config.toml
n_kv_head = 4
head_dim = 64
d_mlp = 2240
positions = "learned"
qk_norm = false
attn_scale = 0.125
init = "normal"
init_std_down = 0.00288
lr = 0.00769
grad_clip = 1.0
train_tokens = 444800000
steps = 6877
dataset = "wikipedia_en"
MLP neurons of a small language model. Each row is named by its layer, matrix (up: input weights) and neuron, and shows model dimensions 298-425. Each number is 128 + 24 x the weight over its row's rms, rounded and kept within 0 to 255. Numbers have three digits each.
A block is one neuron, or neurons of one layer that tend to fire together. After each block is what it responds to, as a language model described it from the Wikipedia text at the highest values.

L3.up150:117152116133161112138161149106150133105096142114100114091131162112106125068090156115117144122123155094132109115130106096132129191110091104122135156132136135120138080139161082124125128097097145151138119143120112127100142142132102171101140118143139111160111136128152146117139128109136117170131133161106122182142115123145131150206112114103093111123095095135146128140134152124166125120097
Description: Passive auxiliary forms of be

L6.up340:128103094111173084128108141088069121154160114161123125169075106108175178140101148087172106137136159114155105137121112133117101129101163149123096109116086142097193109147145081159147148136177130108114118151108144128138136113197109108142128122124128133101122133117091135123153149118089132088108176146114155150151118123105100106127095142137125117113146116100136150140110096138101124124127
L6.up702:136103116172110132138121163154118140168102138131122137142169101055123093152091142127129133172148155141095121082101121113116112137113145158107146057128103094139150154101122171127152159117154167085114111121130150126134146144127138110102112079107148140148087083137119132144176139156181134080144070127128133133153123052136127117126118119098165125130091124137137141130116123138102102159098
L6.up997:120111092107144091093098145140183113122110147164147115147145130111146122170093132105139161148148120122077111110084122156121136128183124169124143124136118122150128118084204142125114112135158128118101130102111118099114104130130177127144169123064128104097141132120138197089150104126142133130153097135127125161157158095129098158107145110128153123134149131179093117158125120131094117138118
L6.up1417:141098158135140097117087147144197125114185132097124128150109112136113104106126150141125140164157155112113139125136151110148143169118116113133124123136143170122162119088108098106157199123113129105110094145115130134161121161121147165109138120115063135146127105094116170113163138093118127172145081126132137140137098112142142160138130135090094129133151108143090092140103146082146114147164
L6.up1701:143146126135110113142075116108153096121157178123123152089165083117109103159111234155173090177159192150111196193100104107108095104171134109126158110147147104134126116144122174153143115114129169092123095119109155101131122092142128088146141131155104106094154122169110156107127139148137175088133145118098172116136139098167140166146144126111137146146129105174134100106130117141160154101106
L6.up1762:142104134144078093109138106099157149136182118077163125095115133073133138163138096117126156132106111145115115126123151147112184117153154108105133105156124133147127116105101137109129114132123124121120098109116174093158153143143127121120118139109129114132112142114127122136144104153100113165080123105106105126107123121108097133080108119091134097118124146133129120104107114141120133130103
L6.up1825:157105134140143106135116100104145158134145113081114086093143126124105123123099188108148177102139108108150144124158106162166158101108123131142135141155119143133081085131152141110108128110148097130138116125112154119126157133125088106125115156117129143164148090161147129101138121158097131102114113141127098191156113092154150112098133128182183115159118112147166166141142125146124115151102
L6.up2023:110110123124152124125085158120127099126099140123139142129111142103130114146120122134070113174149125111137136122108163137123125112129127131139157161154135136116152150110146120143157108100136148182144075136083072122139119171093157086105134130102165170115136122164131092109099092075139097119162137156132143078114136146102097122158158115118096176144145131128135139169134074123105100141109
Description: Fixed-phrase name continuations

L6.up180:105138096103124147148145124159101140187112149151096117166153140109190104126101139133128130128141156197140119113133089128108111128119129144146098074139133151111100131082127170126103136122124111128167102112140135171142088140145136164122118094105119146123102138091152111083123098116194114167147093120123126118136111126159127145137076131119138181117133119128081125101164143129097146157105
L6.up905:084133132136135140120102074180102121112088161180109144071145152104146130141121138130199143152133142120105126121138184061164140151123135133113131092160126112117149131130135136140111113119137131142101152128151150120152104127115130160151166106120175131170106167127093138124094126161158139181144111129115092134118137083106100136137097113114052157120127106122111118105144107112101127165132
L6.up951:147127108111141085127103119111158117144123121135094150100100097099131170155107142143121177109115093111101113142100116120103126131125119171148121180142136144135091153140134112130131111131127154170118173129107142115123141172122144140104167135077139107184131092113139117114120145117203096156112110093136161091090124132095132141135165089129140133099111098102094117067126164111172127135108
L6.up1146:109127130128150144104126123073144159131141142102151128126142115133105111108118119126140148155151148085177147133141183149135145133121158123134150116093149153132126151123138141117104120161109140152101121081112107129084070115135120118100119115095125116138128115115114166136144103153118092162120122127102129109110126143151186138104111131113113128111138145113117123116069089066122180167127
L6.up1194:138129114120121129129162109130139133147126114131171145148120162103106116134153187108139130138111119109141141158121153119132111137157132137125154070156130128130137122110137106081181143096153107121121136102121115129137099142143121121147142186141132168168165147107143130130102112106155120130133131136136088095108154072087115125128090148147122138124118106066188172177109163154121124150158
L6.up1409:143128112129144107105119168124111123165100119138125133144150135112181137117166135110163097114123124134131102134158127130149087172124122192109084101119117174154076120108140127126117131157128160137106126100108118096157111152081123134135139113082132145113132101126126121131090095127118151126126118119127148177138130101144114157202124150160119125135105125085132124135140146126109164132113
L6.up2042:159082112132137113141142205154160120167128181106178130154157084122114127086144193132135142107123129143113112107137137095070112097149136121113140115174117131155090112114078140105158114089099121122133126159113124117146101140093114123114127146137111072166143099114125100147176097126136161127110114139148142126071121118157137205094155168131145124109159108137113112101151124149155092136145
L6.up2166:128084119134088159120112132120147149152109133123093118185130128112119125102108184147114146141145128168126103120128178164154104107110129150112085121162097109134107103090144141141146154140130127116129091176137117127142077118111164115086130121137089167140160131139112175097120133140093151136167117116112096133110142170158127130133145123149119186132144143111170134160115105131117110140153
Description: Word-initial G fragment

L6.up172:180125106154140134139168121086140099143109097114139116115159151096161143107101141107138152109096150152132146146147110137083128122135150153161138110125132128094155145152100106120114128137162160108119108116150149138101114128147115127127104132137109155143135104133103127095124142128088112141095100127112131165103160123115129166116173145087141138136156114130189134166108122140110142145177
L6.up225:173121153133124115109130120140156134128134162125172100150145091147147101163119062086164127153092139086144136120161141136101129167145130148139069153161167140106149163140135143142122128145113104166119096134135129124151140113153135150145131145147126158095108161126106109143116119105140154113111099110162075131133139119118139172110156123143115155145146074132100110116129151118142104120126
L6.up257:131155143113116103138108142107154111110132120112143132146170114120061082162084122170143138130159176096130156151136135145127084162168135120140142124108114128115126158137132106143178126147159159095127084117150147113148094158126110096090129112170096117085117159134134101163164127136109145143089136094118172136141156092116100156085128172083109149147154073135152117146086152131167121154122
L6.up305:166164147128113153156113137140098138116091153117144142111111116162091094132114151118098164134114131145125175159145136172113113130147129121129089145108158147096085152095140108115130100146106151116123148146125140095179130141169116150118135132152127119119103158114170146110088148140079119112168117127147137154158145094108150147085142127117191105150150104136150072120142137123109124133119
L6.up763:131136146142140133161109138135176117131136114148126128125091125137136149142122123122125127115103159128161138131108122191128160137131120082148155140100129144083117098125141127124144142133098124137112106159139137119151169128141164120124102104122134118119116138159116111153077152145077083065140115149110145106132142155135138114112110161142095134111114108158129140169111171174144134178096
L6.up953:134127160202130143100120104144123138131169154121155115137158126146121116125150116106105107144102141114124131170185129098082126152186105162133103116158118102134105144122121109179130087110100124126141097158131154096147122125119125193114094140131088129121149175124151137121122162153102106113144110113090156141127113075110111161150117154115127126149098131160130088146145149139104130117102
L6.up1145:120127123129130131148144186126106151121134148143118168062142138147121145159139163142136130137111110145121132123128119099141112115108107123162124182124141135150067143143135071133158147133107110134082153123114108156112106134111078146134117125151139099113145165113160141184133142127125154138086145099111131136095117103148128117115152155107111138119132084111182113192112160144135135131126
L6.up1292:172127142153100137225127125139142149113143128126112109142166161149099098130173171132120186125157146133100175139066148135139130122118184123129149094126123109101122126107121131105154094098138112134148107139134092144114079138122082107137157113159100093120123137125117109104156110101164138112153142101111134141135120132129121111105198124106120132142112105149111134072132110169149149127116
Description: Year column headers

L6.up197:064124139141149117095129099074081169198107093129131183127100111149133151109125102116162134124120142097175118165095106107101158171147114151137126143108097094104092124155144107156121122156114158112131114150143113125122142141105121152124121142116110117103124132151133119100160129116143154110124153123117149141149142094155140102139120101137157168133127066142159140183143148127120168104154
L6.up602:151101150106147129092169130122143163133128131166154142120139134111137123129160132116114117091111135151115123146106099144101094107111132092112162124093116099100122158120124109168157088097166106144117077164162091134109172117119149119155161098164123108169144129145144118151092119154138092178106126122176107157115114092140151148169174111114079162131154100139151101153114135123148133109141
L6.up679:186142099143126141086157153127112154192131115120109143126128137154149131145111124112132065171134141094115140136161085108112129078130147095101113127107161139124108134146139121104151089173124117120105122130121141137150113116114137109049143132113125140133113086149154119133134139119134146103112116135136141098158119086109114116129177150167128155105110115142115111125151156119071093117160
L6.up927:119141148148142105135143104137140132145105138134116146122144156143112170145181166137104081106132125141138153097106126113101141169144132120112115123150068086126122192090183140161126070152127139090117112114112124111110117140102171088095129094118119120123133132115124113084094119107115083155124123130143142132084105111139114111171147125179123210162129119128130117152090120180125141133163
L6.up1289:156120090137146145118125157161158081118149112096150192117108130164107138078126116136149132177138105117158113171135100141167157109137165152113093140140132101124102145097119087128119074132133118172098113115149123112136182114162098090125122127108121093119107107105148089096101112136108119128123122170117172144118114160114121119131118158113098140116114118100150166104103108115126095140138
L6.up1519:140135137096157135146144151117141115118099136095107104111146154118108145152101114121105071129113124090168134140134113133131116133147155108146129119105119085119122135166124166088117149106077111126105136145093084179099113143126098149132108106080104124155122142131115095119124100141136088094141137130176103154144124175115145152128148154167107127160182104137134125151109168123166110062109
L6.up2086:091138099149123127154121083088153142112120118121138132137127110144134154112131153133120160137153097105119108142154097150133101103115172142158098136098116074113121169144150118124160138108096095143086127177139116133109136148120148136146118127091150153090143144162116142150164107164117105133141159135117125116117163157099098146120150151118151127146136148142141162148099140129115124144115
L6.up2238:139158135151122136139125146114113105064118119126121150153146078138150159109167137137174103117122124109133140120121121122109140115124143097129118132148171165108118171100127160161151135086119112119122066124128108164132118090147121106147134155137132115151139119086079144146096092123079098109124111143154086127144132125122161145127097123110074110118132137106117129107144096127111112150128
Description: Main verb after auxiliary

L3.up72:147150137116146149087097161117131167126121092125107127121161153114074140172098154142115078126122113088142148160084097141126127107137142160108116081112150130131097139130126105093120154147117095120157188141086072150142103127072121152114125115100117108087170096133148142139140148122124109154138130104136173114134123125111106138122141130099138147093113101143127172079122145128133156086116
Description: Passive past participles

L9.up16:133139129119116146125152102135154181102151119143101156166136121150110159164165115154131123145096075143124150114117155157092160129124115125151142120119146145110128145115139123109121136161110098111167124160153139170124167172107130148142098197126141131133108149120109126084127151137127153125095113101136129169159118164154106119113139078068131121123104089086151114167127115126124170188136
L9.up131:161144102153131121125141131166101132096149129094116134151111125110158186149114115123184164103130080112164144083113124120119095111121127116118120133080153166140137119076107172125179138140156104103138095156118166117105146135158132176156130125117113137143131153083156114122136113170106153083124110141157125155129141084144142104108115112114159111099102093112134099117132118130135171109144
L9.up553:137100077088127111162161172105118132123114142130155066115130136105120105101104181089130152117192141139123150150075113155082104107105167136108113102135122094088140169170141142113161139124123140136135138134089135124100139112151141134153165140107149122127137075129107096095142115091144094149112118133131075123162139133128150122156122117157090114116155075120104166111136111150178132107109
L9.up603:143108112108102101151169113104195113111125132119106128148102100117143140126132135145139173174126099109121116146127127120158158121122123145142121111165149103115173168132134082101115157116149116145130144144128157121125168129121129175159129139107163106133153133099136135054098130173128100163107080175119142178159133117082123083148135138158101127103126121149116129160100106096111106128138
L9.up990:131141158089117143155112114115138126159180120112110157127150149125134139115130142141138133130114100139154136108112115144110144108068125133147127067100114123081162158071124106102124140141065115155096114131130129174125146108123129150151133134162139141137129142116154092140119139149110131117118128115138119125163130124148145108156164094128155098145146122172143109136155141151134124135137
L9.up1067:091139079113142127135128125133169176112109135129105121175089131180110104134093149127149106123100096141147125133078080107085112085126093141165117127079123133147157114096147179102129082141117154132149126142114145108088175149113116148111127138165128116096129120136145149084151156133142123105132074131110125146182188105139113115105115138129124093088121123136123124142112093087095127122119
L9.up1249:156161120137117115156151135127144126150141144122088111158120088132150163115140096090135152159142073181142113158168142153161126143113148131178119146105134128155095111100104122118102133145128156129131161140102143108103149137116093126106164171138140113164103132122139177108120134136179127118106104088093148136138145101141115093111150115119157112119110088107129105084109128106115103132167
L9.up2048:117103122130146086091144087144135142151136168092104104131099107129137105114144160150097113137074155146160174129133152134099129125117145084151117122140133152163124155103105088175116136100167152091108133174122149117157130124101108099142129092144105160098094079106131111111119119145102112117141092142170120120156091118159157147121125114136119125133157087110088183083139135157111092107131
Description: Biographical lead parentheticals

L3.up2083:109169111156146116138072114102150147166125066141126129119147154137130111112172161121120169098150122127117128120142189091121139095086132128106134131149145116075139103088130118113103105141147174137137130151086166101137126139166171125083133095128118113169137142098160097141148129109107110163124159128137124113075121124145103160123136114160123143149114144128139143135110091144103126180112
Description: Letter G word pieces

L6.up84:128145121171089188120120178096142123178137088082166152124135111129152103116141164102118107112107101122111068135164138140158114120170117114101132149130058131134157122134130172125178122120128133140130121096148109114109159172083139094133160133142158168139134087124134099124176151115122150145150149145159148127123158144129110113134077123114091104092128098149087127145127124143125097142101
L6.up120:170156115125145053117143114152104111155185120114110106145119119114103112140122153121113090105135126097106148125135100108137117106111126141107086133174126128144114111168162133120132119149146162150153109104136154139173119124171065127138151138115122136086085111135134093141131144084102133118145135088167117155152128126128100148155129124131152110140122095107112164135161151156157132121110
L6.up389:122142123061136128115094093127115161121132125125117123128135119082118127165119107099138182121126113170150134148127125132155135108136139100149127158118107066160132145111129146141136095096157082102121111172134125104126125160129140160163121142159145132121098127104134131114136127095098144139095141132137140169139154067123120107140127129129080113142127142136097138104090152107131099131104
L6.up1101:093119098141177207140104128097142121147139140151114134136186121101159128114123129108162116153163103141126118122148123150178137151155150080148125124152114138104135135143130175125125139099154117134099119157120087114153109130088159163129154147131104101077089124115124088071122082134110136113137124109154122140146161120116086130119111161157126131135087160156175123120109127100144144114148
L6.up1327:127121122108138116099104152114151109174118113097143139100174136105111101106134150185092106114121113119113120108111115126144171108139091144113102134141093107176125164167134133110167085109099142155136143118103076101138177165108163146109158125122149137113104132078120123138159138129144139141133132101086142136116160118128133147114129108139118106138140125115108167106158183153099090137128
L6.up1912:157141158152132159101147135116173145143139117072112159090166125130116150140123136044119116143164134130108125119128182079123134124122141144099105146146121135177156131112128123127144135172138123123137150125167095103139150154155116115109141152119143108143118114116146141128148083159141167144137104083121183126099103105157098147133093096142108123136159055104118087121134169143148112126095
L6.up1986:105128099121115183173107118117125149152115131102145129068118133113133121090120159123134105152160155100145157131079162130136144074097156156071130138120113127120142105147173068130113065132110109180128116135106116108109157133189147116126140132136123141122115132119157108123130097129152148121143142063101121142109141136125112139139137152148126092149149104117126195139095129201108074089117
L6.up2032:137177128121136143163135117130147166111159133181075106111116131144093140118120201100125067096108111128117128100111095121145151121105095111091124108109106109151131132114161117143100115140140152114124131167085140109119124162108135133162133107138153164093133127095161117143116108118118138138117123145147106180165131155123106114127084129153086134087161132166147143142118103131130138112111
Description: Passive auxiliary be-forms

L3.up498:118121129099122148136141174100144181146155129151146113161136118129127123167163098153135125144077156175119160147115121139118114128102156151129106093131077156141155132130112116177144108090174115095152140157140143157122127095108146115109114136121162143128123147124121114117153127135141124169139152117124080122128110141114123112145116089124105147123123113164147105153097121127118111085144
Description: Boilerplate data-table tokens

L9.up778:151169119110147121114155139135104102072143151106082152127091138148139134124122084186110118127134146137097149114129140152116098162129136135167110103129146085128128170084128103166189114117144129139114131148126142138142147129109131137126141078094123126102126123107143137120136088123200116143113132131119128141118133119158156106108105112132157104183097118115100110142153155098125134132099
L9.up934:088152085121135108128145149125132133048129126083103109131111147107144124143111131162135101189105146113142137113142125139152154104088095110083139142117143127152148123128127148106141178153127096126130104188116115117139150090138090184150075099105111124118089131160124157124104109143127130108162135126115132132132108113153189160124189127133150139099102124142135110083115120107106120110098
L9.up1117:160127125103147127130147151163122088080154155128109106162156097098074111134143182155107134107134103129124123124137093142118152161095131114107143132148144092142181153173107128089146124095096089129105082164119146085149134136169104168125135132079098117086146192104130138136148159121141106158164108180132115169158092127158150136117161120091118110107147152127136101141109126138120119129127
L9.up1245:152100113137122130138128175141103112119121156169092104143098082139111126131125140110161133169087163145105108104144162125101146134141164119107132131107141128157155117094176176141140114084118090100129080145120144137142121174108114121149141149132132116124099164109101142137102130182153126129097145164141133127129124112154145133135119097133104103151114125113130162144142131111134116150121
L9.up1495:148116144110135151127151111153129081116132106102119119185138113123113122134127124108132158154124177122112154104105154138152164138149143143101100094139117121130175134139152112147130149062124107113122113152167122117150143149118104162079113104153174136123126117161123135078149115124136142170131088113132142136141126191153146119122180095112121136118103127161090138129159119100112118090165
L9.up1509:099081127112150136141086103104150110092080153107114136113113130140125078098141154158159135142112117122103143112148148119096139128150137118117117145072159150117105190151168142145107124103155139172113146108145115160158125142142156146127155126122161125136121116118130154085134176180102117116131112146126127096151138123134164106097116114120125113096080116132097146125114053125144124097091
L9.up1512:166126109147117163093097096089146132099125157137148092090170141118117115100144137147099112154132138111151152113128113163139129123137155148076110119147132157151118082144112142113121146134095108107116087148153155131135096128158067167099121106119098123146126137084159137116122131171109176111134095181152110136146142128144107122165112145085108130136107092149123110130118080149143143153173
L9.up1762:143147075075135163124130180141126099136085138142116116128149127152072135161162116148158098119133095131114151087130117142134161109159145143128198187124106101185109120135143105131116136126127142133099140131126133132128107140126117149110122110137087130110125124129106127149132106113119152151138138161123145183086123161097135167146169121068157172132169163149112119148117150146095102143088
Description: Table and infobox field labels

L9.up139:100126129121108153113120139116143104138098098148134114134126083157114126110075180128135164129163091096120111151113136134155150144109190118121145102112146078105126131160133119125152154093078148104134093081162165126133116133080133106128125108119101117143165161144111138116083107133124122136137121141128132157113146129150123139116083134100126131137157152125172123152125133104127119133168
L9.up241:087141094162107135083112147109146147154119156142149087206152134108105094151159164105151147159103108109099127148129154157111139132117163128125123103120185120111187140167138130123116131116133123132125187087119124169076088144153112156163156147113097154160122141134121149124156131132122097093108131125130120109126120158082149120095110116105131138135136095192147096078131155123134137117079
L9.up586:103116129136123129131120104168125137106117126128185135097077118144121142126140105106168093111134122126184094139147116148156167135120110117135092115123147085150163084154107115099111102142122146164162145150137080080101128107111158129153142165113142130075117151094135105090128151100128149109137139131124176146139099139124129115137085150099137126133138095163139156123116139110097108119131
L9.up601:121131106114150095123142137135089129171095118133121170138086112139163147090120119119116119090135113121128124120122126119139137151129141098135158128174119108119102128125098138112188119149099132123125132153125134134118124115113146155082106088208130143139085092128117134052138124137164143158162110071185096122109103111178165122101134111126108115113120131130130163133102130133115103136123
L9.up911:153129152176112127147144134123152123132096137162166136138128141094116123147124126075100130127141120132162105106143130110102124161139110141142097153125128131122142100145105106110136136131129125141202109143160107112112106138127141126134140136164113152125123166085084158160126088149147138149113148097104112122136143107115119126095115109168116161126152101139106110140123127160119091123124
L9.up1079:101127129118152137124115131116135163152157121132142145087115145131137110125114147158174137131151126121119127103121126150155102160118124145140119113104094149193127141138148138120116118159124125117130136084149133112117105136123163079161139127103160135179096161086137174192122123132091090086108146117124128127121105114098122117136076148074128145098115152147128126121136150175127149139153
L9.up1343:135122154115187089135113110132131113164104101147122161141155106146121097126156118115151154102151123136094093103111152156104141132128136140157094128146102143091172147096147122133104144158148113117154182140130139114141134138157108121168141138182129129104105165103108143132119101169126123117134091118164099104131120096145113109187125118122110094118135122117137102112155126149091152146139
L9.up1627:086118134105106149119108172107111154146094140142116142114151132093116109097167137133172098134115100135111121133086107110100114155146155136139092125113142112118088149101113135160125108090137162126157128138154088089121087138136128169174148162122134173149133107108109133102101091110136115110133130111142105147080126093102152163132115137135108159185119140111122117118147128125086138164115
Description: Word-initial split letters

L9.up175:110124149120129158139136124122152139084149107133108120119128135112168129100115151130143114167110150113142135176112104134133144137111143143114121113120134095119172122124128163157146137126137118096075107073192137124111098137096150089103159154087071146084123134140139158165136127098125107145078159110149139130138141127116139122128184128143118186125151092117115093169131133098150095134124
L9.up424:146122148095143121130148138109176117125142125141109119147127150113107165099117130105114115136131131122142107114145116122096125113104137162120121134146107153064172121113157139145128143101103107111130117128115129108188109117129147158115156135092124184117128157117114152109135115123138104079081123138141133139120109143126091150150104082138158124161137107107113146189141090147159144093123
L9.up528:100146102110145135152111150132143117126147122133107133132119098122095132169133109165105165141146125138116130109173141094116120123145133135120114123116103111145077150114145102130105143108158131159109108106165122121096129136101148154086107109167147142136103113126128160177134098106120156124110119137098127101165135077113093112117146122173104166127109092099112111136138101108120131113124
L9.up644:131106165161131092142145139138092174153122111121145150115123121135076093118161144083129121123128132106093126068106064137114125161135108127096162155148134064091125132142185056169146131144143127113151122118138121141056178106114174163130153115122103096152165108127118118174132136107092117122141133124120131088108130138151113118084117166155138109122107119107133123153112060090132084135078
L9.up992:134139103086086184133163089147126135149176101128090113192183140106158168112133133168151126145131128122105118139126116096142133141095173083113117140120116131105104123100118179106141157144107105146130140091154139152153107113096154116131135158111101137117134139081154159109119134128082124107128105072151116109125141128104157106102131120115172102123146107157151170134100122156175085123105
L9.up1448:131141128109107129129124145174100150146133110153104103118111123164157141117140124144101135148132106113107127109128121143105169109146135159112154126107110115136111123099155120169127147125151128097127142131144117128115117144104141160130135136136165105108066168138091134105142087083075131145142137177145099130161109147139143132119119131117155162138104103170102152129106088105103108097105
L9.up1788:138099140117132166139124131124130100094092088125099094145138087146121135125093167129091112134126126119090134110113150113147128109111140133093140085123144116126124141106150126128114147155127186136103142099150132128110105138170121152100139105132107125169117135094142142121132133154124125125121148166125148141130098148157149120166151164158160160109109127104081128126103105070157134117159
L9.up2025:135129117132106126127155121134117110108175113129149124136133117118102117154152112073188124090110110103118126123158153135129141174116156187120091109133153153123143167111124175122122138125108125105102099145170144155089133117167141143121107125164084098149119154121169116119122125105159118114107115136138113143144160149155125202125157134135108103179139101151144123118134100135125134109116
Description: Location hierarchy endings